Weights of a small GPT-style language model, trained from scratch on English Wikipedia: 757M tokens.
MLP neurons of a small language model. Each row is named by its layer, matrix (gate and up: input weights; down: output weights) and neuron, and shows model dimensions 160-255. Each number is 128 + 24 x the weight over its row's rms, rounded and kept within 0 to 255. A neuron's up and down rows have the sign that makes its largest values positive.
Before each neuron's rows, "fires before" lists the tokens most often just after its 100 highest values on Wikipedia text that the model never trained on; "fires in" lists the words (lower case) most often at its 100 highest values on Wikipedia text that the model never trained on. A number after a token or word is its count.

fires before: " " 75, "," 4, " of" 4
fires in: "august" 15, "october" 13, "september" 11, "january" 9, "march" 8
L2.gate1238 [133 136 133 128 148 125 140 122 154 175  95 144  95 121 142 144 155 103 160 136 131  88 156 150 126 154 138 134 149 115 109 124 134 165 115 150 154 127 173 149 130 143 124 180 116 135 137 118 120  89 149 113 165 132 116  99 109  99 176 143 166 155 168 108 123 148 131  94 123 110 101 116 134 140 103 128 157 131 143 151  83 156 112 127 134 125 156 112 149 139 157 121 111 105 107 150]
L2.up1238 [ 81 143 165  88 116 142 123  90 128 156 141 196 116 110 133 119 158 129 111 122 112 100 141  70 120 106 135 148  86 127  73 165 136 133 140  81 145 111 155 102 146 126  85  71 124 122 122 123 113 103 157 126 121 137  70 154 150 141  85 114 149 152 118 127 144 170 144 179 112  76 151 139 157 106 156 108 161 119 147  97 118 142 133 138 118 167 139 134 172  91 123 168 132 124  93 183]
L2.down1238 [132 171 138 176 140 144 113 113 168 133 114 138 130 121 161 152 135 130 164 153 108 144 103 166 114 173 130 114 133 122 122 102  11 156 129 127 135 152 159 127 100 121 121 115 113 138  96 116 168 170 141 141 145 140 109 116 108 118 165 126 150 138 152  99 135 107 108 124 168 135 150 162 109 113 148  90 105 160 143 103 121 128 115 103 105 167 148 108 151 189 135 143 140 101  89 137]

fires before: " |" 57, "." 41
fires in: "2" 18, "5" 16, "4" 14, "3" 13, "6" 12, "9" 6
L6.gate991 [136 132 161 148 131  92  96 154 136 106 139 115 122  94 149 140 175 147 155  96 182 138  86 127 119 163 150 161 118 100 100 161 150 123 153  96 108 113  82 138 123 119  98 129 142  94 137 106 136 156  94 113  87 117 102 131 147 129 129 133 127 143  93  84 109 146 129 126 123  92 132 116 116 145 120  93 121 114 124  92 160 149 145 161 124  96 160 140 145 149 146 164 141  88  88 148]
L6.up991 [139 161 123 179 132 149 116 129 130 117 117 134 106 136 170 136 105 129 134 131 130 118 128 164  75 116 113 155 120 119 107 118 140 116 132 102  77 122  70 149 108 114  48 143 139 132 111 106 104 128 109 107  79 128 113 156 103 151 165 100 125 165  67  85 118 128 177 142 138  87 142 108  92 147 130 102 130 148 112 115 169 142 147 150 132  94 173 138 141 138  91 164 123 156 135 116]
L6.down991 [134 162 179 141 144 155 115 115 139 149 125 147  95 117 106 126 136 115  81 104 111  96 151 171 138 119 142  99 137 144 143 121 255 123 146  99 141 161  96 149 128 167  92 157  78 151 105 103 113 132 118 157 153 126 148 129 165 115 178 120 136 116 129 126 101  82 115 133 145 116 103 129 157 145 126  63 140 102 122 142 150 140 127 120 194  83 134 122 153 110 143 166 139 124  79 126]

fires before: " |" 52, "." 7, "0" 7, "-" 5, ";" 4
fires in: "0" 69, "10" 9, "100" 7
L4.gate736 [177 135 100  91 124  95 107 172 142 155 112 126 163 133  96 129 109 117 154 116 127 140 126 142 135 148 115 128  89 133 141 118 148 186 136 101 120 134 134 136  97  78 111 152 162 125  99 118  93 142 128 163 112 130  88 151 110 122  95 112 113 121  97  94 117 135 155  95 128  88  72  97 133 110 130 133  99 112 102 138 133 130 157 115 112 157  97 149 140 109 124 142 148 129 151 125]
L4.up736 [143 160 139 129 107 170 144 117 145 132 142 122 196 158 177 148  70 123  95  91 189 118 136 126 124 124 133 163 115 160 122 111 129 100 145 112  73 119 178 121 103 175 103 144 166 143 147 120 134 116 120 106 125 110 148 135  97 114 112 111 147 111 178 130 120  87 103 138 117 111 122 148  95 130  81 121 105 109 100 132 111 114 166 124 161 147 168 166 147 121 149 144 145 108 144  85]
L4.down736 [135 123 114 124 138 108 138 129 155  72 167 162 155 161 115 110  80 148 100 191 114 113 102 137 117 132 122 121 142 158  99 140  34 131 131 140  81 140 168 171 146 147 132 118 114 139 133 135 108 137 152  98 113 142 125 127 108 102 127 124  95 107 121 150 131 135 146 147 113 116 169 144 130 144  95 101 144 117 117 141 119 128 103 138 130 111 112 156 139 159 132 140 153 128 135 139]

fires before: " |" 53, ")" 11, ";" 8
fires in: "0" 56, "loan" 12, "team" 5, "town" 4
L4.gate540 [145 125 121 135 135 142  97 128 156 115 156 146  92 114 101 134 138 127 135 127 172 144 107 137  95 135 144 115 138  97 129 115 136 167 154 102 141 111 112 123 142  95 158 105 132 109 135 159  85 145 102 155 136  71  87  77 107 146 104  96 128 129 176 126 113 114 149 125 125 109 123 124 118 161  98 153 144 108 133 143 129 130 106 139 128 118 130 104 142 143  92 110 174  86 133 104]
L4.up540 [114 160  96  95 155 103  66 151  97 154 113 130  80 134 125  81 130 150 152 150  95 105 114  80 164 162 121  90 136 123  97 148 130 192 163  92 155 139  86 161  89 152 100 140 131 124 137 121  97 131 123  94 150 126 113 134 113 152 146  75 117 127 119 127 144  88 120 169 151 113 128 179 101 103 135 128 119 141 107 120 130 108 150 118 163 115 135 117 119 139  96 109 147 122 127  94]
L4.down540 [116 119 135  69 121  98 122 145 139 125 126 102 114 145 148 142 155 152 128 174 141 118 105 124 111 166 127 119 172 119 159 113  82 109 130  75 126 156 146 128  99 100  78 102 166  96 155 143 133 101 123 151 151 117 114 123 180 116 102 127 128 162 156 136 128  72 109 121 177  97 109 146 167 132 139 147 128 116 138  86 136 107 157 151 171 128 124 124 128 138  98 132 117 138 125 138]

fires before: " " 59, "," 4
fires in: "january" 24, "july" 9, "april" 8, "two" 7, "november" 6
L5.gate67 [128  89 134 142 134 136 167 129 130 117 114 141 135 164 160 130 141 108 155 174 100 137 154 123 126 160 147 107 124 118  92 127 144 170 104 126 118 138 150 130 108 131 146 106 145 142 141 121 131 119 143  83 117 116 138  68 195  77 143 151 166 126 116 162 124 150  98  81 113 140 137 115 129 120 145 115 100 126  76 138 139 120 142 130 121 169 144  91 153  98 127 119 125 123 123 151]
L5.up67 [ 98 152 142 126 117 112  93 139 109 152  82 151 134 149  99 160  98 179 104 142 118 147 120  82 106 123 109 139 123 128  70 116 141 178  95 136 124 109 131 126 158 117 114  90 195 148  92 175 111 151 148 148 171 115 128 110 157 138 129  66 148 133 135 123 150 119 176 177 134  92 154 140 132 110 143 170 118 107 163 129 107 116 111 143 120  92 128 118 119 167 113 139 106 161 106 145]
L5.down67 [141 127 151 149 132 140 116  75 121  82 144 154 115 158  95 123 107 112  84 109 133 142 106 128 136 135 155  96 173 135 133 140 150 154 104  98 154 105 145 152 120 108 102  92  92 127  95 126 138 151 111 114 186 105  93 153 177 136 160  92 113 135 130  99 123  69 113 152 120  83 136 167 153 110 135 140 112 132 140 122 143 132 106 108 147 116 133 122 117 174 128 152 146 131 112 121]

fires before: " as" 21, " were" 11, " is" 9, " was" 7, " are" 6
fires in: "there" 45, "such" 31, "it" 4
L2.gate14 [ 96 130 122  94 135 120  82 162  92 126 121 124 101 131  87 138 123  71 116 128 138 151  93 130 116 147 145  97 159  98 150 156 139 163  87 181 123 119 157 190 143 159 143  92 111 151  87 163 109 117 112 119 119 153  89 123 105 112 133 129 171  82 155 111 111 132 103  85 109 126 109 120 108 122 148 130 115  90 184 133 142 179 171 119 153 152 157 108 116 112 156 135 129 146 111  88]
L2.up14 [147 123 116  95 131 136 122 115 140 121 114 160 145 147 140 101 135 148 101 108 185 118 128 113 153 114 129 160 143 145 138 123 130 128 138  97 167  88 137 102 126 142 134 159 135 109 118 108 167 119 126 124 107 112 107 102 171 112  85 115 137 132 105 141 147 120 136 149 105 125 114 144 118 122 153 142 147 129 138  93 109 111 169 146  99 111 142  78 109 123 146 115 142 128 140 164]
L2.down14 [ 91 157  76  95 122 134  96 139  86  99  99 144 109 100 122 121 157 109  65  86 136 159 129 176 136 118 122 114 151 125 102 151 177 135 136 159  97 125 176 150 171 174 122 124 126 113 102 173 130 131 115  88 121 175 128  86  97 143 144  96 161  52 152 117 125 123  81  93 110 133 119  97 112 105 137 157 105  85 133 127 112 135 141  80 112 133 142 113 125 131 108 170 133 144 110 151]

fires before: "0" 17, "5" 15, "4" 12, "3" 12, "2" 11, "1" 11
fires in: "2020" 16, "2025" 15, "2024" 12, "2023" 12, "2021" 11, "2022" 10
L6.gate493 [128  92  94 154 137 130 144 123 132 119 167 122 139 123 117 120  86 138  98 129 141 172 132 122 127 142 110  76 146 116 144 118 136 119 194 122 118 113 183 102 114 117 144 161 146  99 128 140 110  74  76 130  95 151 146 133 116 134 181 125 113 125 128  85 145 129 154  75  96 161 108 155 168 108 146 115 106 137 147 134 158 138 129 147 131 120 127 134 123 165 114 148  82 136 130 136]
L6.up493 [145 151 125 122 122 158 130 156 135  70 168 155 107 138 183 134 122 145 145 134 146 134 100 133 139 119 154 130  96 148 181 183 131 162 170 141 100  90 126 109 126  87 123 164 122 100 150 152 115 119  99 105 100 139 158 132 123 124 105 153 115 102 140 163 169  72 140 154 138 143 110 165 129 113 110 184 128  87 124 119  97 112 122 128 141 138 128 110 139 145 125 191 114 150 142 144]
L6.down493 [109 129 153 131 136 116 156 129  95 102 116 146  95  62 143 159 153 131 132 102 172 121 117 107 127 114 130 136 145 157  93 143 105 129 110 168 113 116 118 128 146 144 104 141 105 120 170 125 127 117 141  90 124 141  96 113 155 135 116 130 155 135 131 136  98  98 123 109 102 140 115  89 139  74 127  95 127 151 105 202 114 140 112 144  91 141 110 150 143 124 113 106 157 148 119 115]

fires before: "0" 18, "4" 16, "5" 15, "3" 13, "2" 11, "1" 8
fires in: "2020" 18, "2024" 16, "2025" 15, "2023" 14, "2022" 11, "2021" 8
L6.gate370 [116 136 161 152 127 143 113 132 124 100 179 115  95  86 104 154 148 121 125  82  95 105 135 126 172  77 138 139 118 136 127 147 151 151 104  88 144 139  91 158 121 122 200 141 110 144  99 120 154 138 121 150  83 155 121 130 121 162 135 154 125 114 127 130 105  94 161 105 123 108 146 160  99 143 158 159 144 139 115 100 144 130 115 130 148 136  86 134 148 161 184 111 114 100  97 146]
L6.up370 [122 158 128 133 153 112  90 131 106 125 126 167 157  92 112  95 110 153 132 160 117 176 112  95 125 153 186 131 149 115 106 114 130 134 144 143 110 122 127 131 132 147 129 105 108 106 155 159 149  93 125 146 116 142 112 155 116  81 177 168 149 131 132  99 108 167 118 142 129 115 162 157 117 107 110 151 140 117 121 148 126 132 127 110 126 124 129 100 146 155 136 127 169 180 136 111]
L6.down370 [114 147 124 112 144 110 135 114 160 147  84 105 112 121 141 130  99 148 112 141 113 131 119 141 139 141 100  94 149 133 107 142 110 110 120 112 128 116 120 134 139 137 103 118 165 114 132 115 105  91 137 148  99 118 113 105 144 154 171 139 136 130 116 121 127 156 126 128 154 126 129 110 124  81 123 112 170 137  67 119 109 131 191 165 149 169 159 139 140  95 137 124 158 177 128 116]

fires before: " |" 57, "." 34, ";" 4
fires in: "0" 96
L4.gate1279 [110 138 118 137 138 143 126 109 126 106 137 164 146 108  96 109 122 115 100 136 189 150 105 143  95 106 123 140 132 149  93 152 131 116 115 104 109 164 123 101  72 124  92 141 116 151 133 127 176 131 114 111 119 166 144 178 113 120 139 150  97 104 129 156 139 144 183 144 120 124 103 132 159 141 108 145 163 151 129 109 147 101 121 114 173 153 136 139 101 164 127 113 162 118  94  98]
L4.up1279 [116 159 128  91 106 127 148 118 115 141 118 124 137 117 147 120  77 141 106  96 131  96 125 202  91 146 115 134  97 143 130 130 121 128  81 139 169 122 126 119 110 137 138 153 102 106 166  89 119 129 128 130 146 180 151 106 141 114 130  61 111 151 155 182 119 151 121 131 105 166 126 111 153 180 134 168 141 111 112 157 149  92 101 144 135 123 122 151 103 136 129 164 104 138  99 123]
L4.down1279 [142 167 145 105 112 145 116 107 131 152 120 111 100 161 127 138 135 146 159 110 133  97 107 148 118 162  71 117  91 117 125 155 100 175 148 179 143 134  86 115 133 156 130 143 132 117 142 132 117  80 124  92 112 134 133 163 127 144 126  89 111 161 165 111 124 128 101 154 103 139 119 120 132 150 147 161 122  93 128 105 135 152 148 159 106 125 113 114 133 122 154 123 126 176  95 164]

fires before: " |" 71, ";" 10, "–" 7, "." 6
fires in: "0" 95
L2.gate815 [187 115 145 118 118 134 106 120 138 120 176 117 101 172 111 148 127  92 178  69 142 113 152 123 127 101 105 127 116 123 117 154 130 123 128 151 135 118 121 151 109  79 125 116 117  59 126 137 125  89 101 138  94 123 142 175  97 120 101  96 111 149 113 123 121 103 173 151 128 163 112 183 184 116 104  95 100 125  95 129 102 182 113 140 116 123 126 195 100 128  91 144 160 136 160 120]
L2.up815 [111 175 134 141  96 132 148 116  91 106 124 122 128 116 149 140 149 117 124 119 147 100 151 153 113 116 178 112 106 114 117 103 117 143 169 110 136 129 138 159 132 149 156 136 140 139 116 129 142 131  78 137 135  76 131 149 142 147 105 147 156 103 132 147 122 152 119 157 117 134  93 115 170 111 144 144 109 103 129 130 112 156 168 140 137 129 122 130 165 132 112 114 169  92 139 153]
L2.down815 [142 135 109 111 120 120 115 141 139 127 127 117 101 109 148 103 102 167 139 152 125 107 124 141 131 182 110 115 140 130 132 112 181 138 107 151 131 175 103 133 103 105 120 124 143 110  99 159  98 103 145 134 120 135  85 126  82 139 115 104 140 159 139  99 104 147 139 112 149 123 147 119 154 129 136 136 154 120 100 133 113 171 119 134 143 177 101 148 175  89 112 137 153 159 138 139]

fires before: " " 57, " of" 13, "," 8
fires in: "university" 17, "february" 15, "january" 12, "march" 5, "april" 5, "july" 5
L2.gate1201 [145 104  85 122 138 106  79 139 122 136 177 168 117 134 167 139  92 138 114 135 125 136 151 138 150 158 125 111 134 137 103 133 135 138 139  80 102 140 152  76 138 146 149 123  86 132 117 137 170 140 134  95 130 110 143 139 137 144 128  99 142 133  83 176 129 146 154 158 147 110 115 105 123 121 118 140 112 125 129 124 132 155 117 144 127 116 106 110 118  72  71 115 116 133 102 100]
L2.up1201 [135 123 143 153 120 114 130  95 112 103 100 110 105 112 110 105 116 103 193 109 123 159 132  87 148 151 129 128  89 167 133 139 135  97  96 100 133 174 114 158 116 114 148 143 115 108 103 150 162 128 137 149 151 126 147 135 122 123 115 122 151  90 114 107 161 142 191  90 167 128  82  96 113 144 130 138 123  96  97 123 146 125 140 126 107 154  97 102 129 150 132 151 185 101 126 124]
L2.down1201 [117 130 136 169 108 147 129  87  41 131 148 118 133 132 124 120 159 123 188 112 111 150 140 122 115 137  85 167  92 147 172 123  87 142 155 114 127 140 175 134 114 120 104 144  95 102  68 108 158 138 143 134 143 138 120 151 133  58 154 151 147 123 152 150 144 129 134 145 132 128  87 157 112 112 156 122 119 112 155 130 138 148 153 121  97 131 100 116 113 131 117 122 165  97 117 118]

fires before: " |" 48, "tic" 7, "–" 6, "." 5
fires in: "0" 66, "atlético" 7, "guna" 7
L5.gate576 [131 143 192 102 137 144 115  91 127 133 141 132 135 179  98 110 112  74 142 149 133  92 132 154 115 127 128 178 133 163 137 115 128 148 131 165 164 144  89 113 129 176 102 161  93 137 128 154 116 151 140 139 130  83 127  96 108  87 124  95 207 141  66 122 128  87 127 120 161 112 141 131 145 149 125 132  92 144  93 142 110 147 127 108 130 156 150 137  98 140  92 151 159 112 114 131]
L5.up576 [157 125 105 153 123 159 102 133 148 121 127 139 151 116 147  80 159 152 124  85  72 106 107 139 116 118  97 124  95  54 103 156 132 105 134 135 150 149 102 115 128 169 112 136 135 156 105 140 114 107 142 104  77 128 140 134 156 130 154 142 162 116 147 140 131 119 177 163 128 102 148  89 112 118 147 165 131  85 135 175  90 162 156 108 174 100  99 116 130 162  84 172 160 110 105 173]
L5.down576 [116 135 152 131 133 163 114 146 110 133 124 112 166 109 113 152 168 110 129 152 151 119 128 150 148  96 107 145 162 134 138  79 181  76 107 109 138 159 135 116 106 141 147 148 135 126 109  55 101 134 135 122 107 135 145 135 150 124 114  95  88 129 128 121 127 143 133 147 124 127 115 153 116 132 155 140 127 162 127 100  93 126 126 152 116 127 152 100  94 125 135 144 110 123 119 184]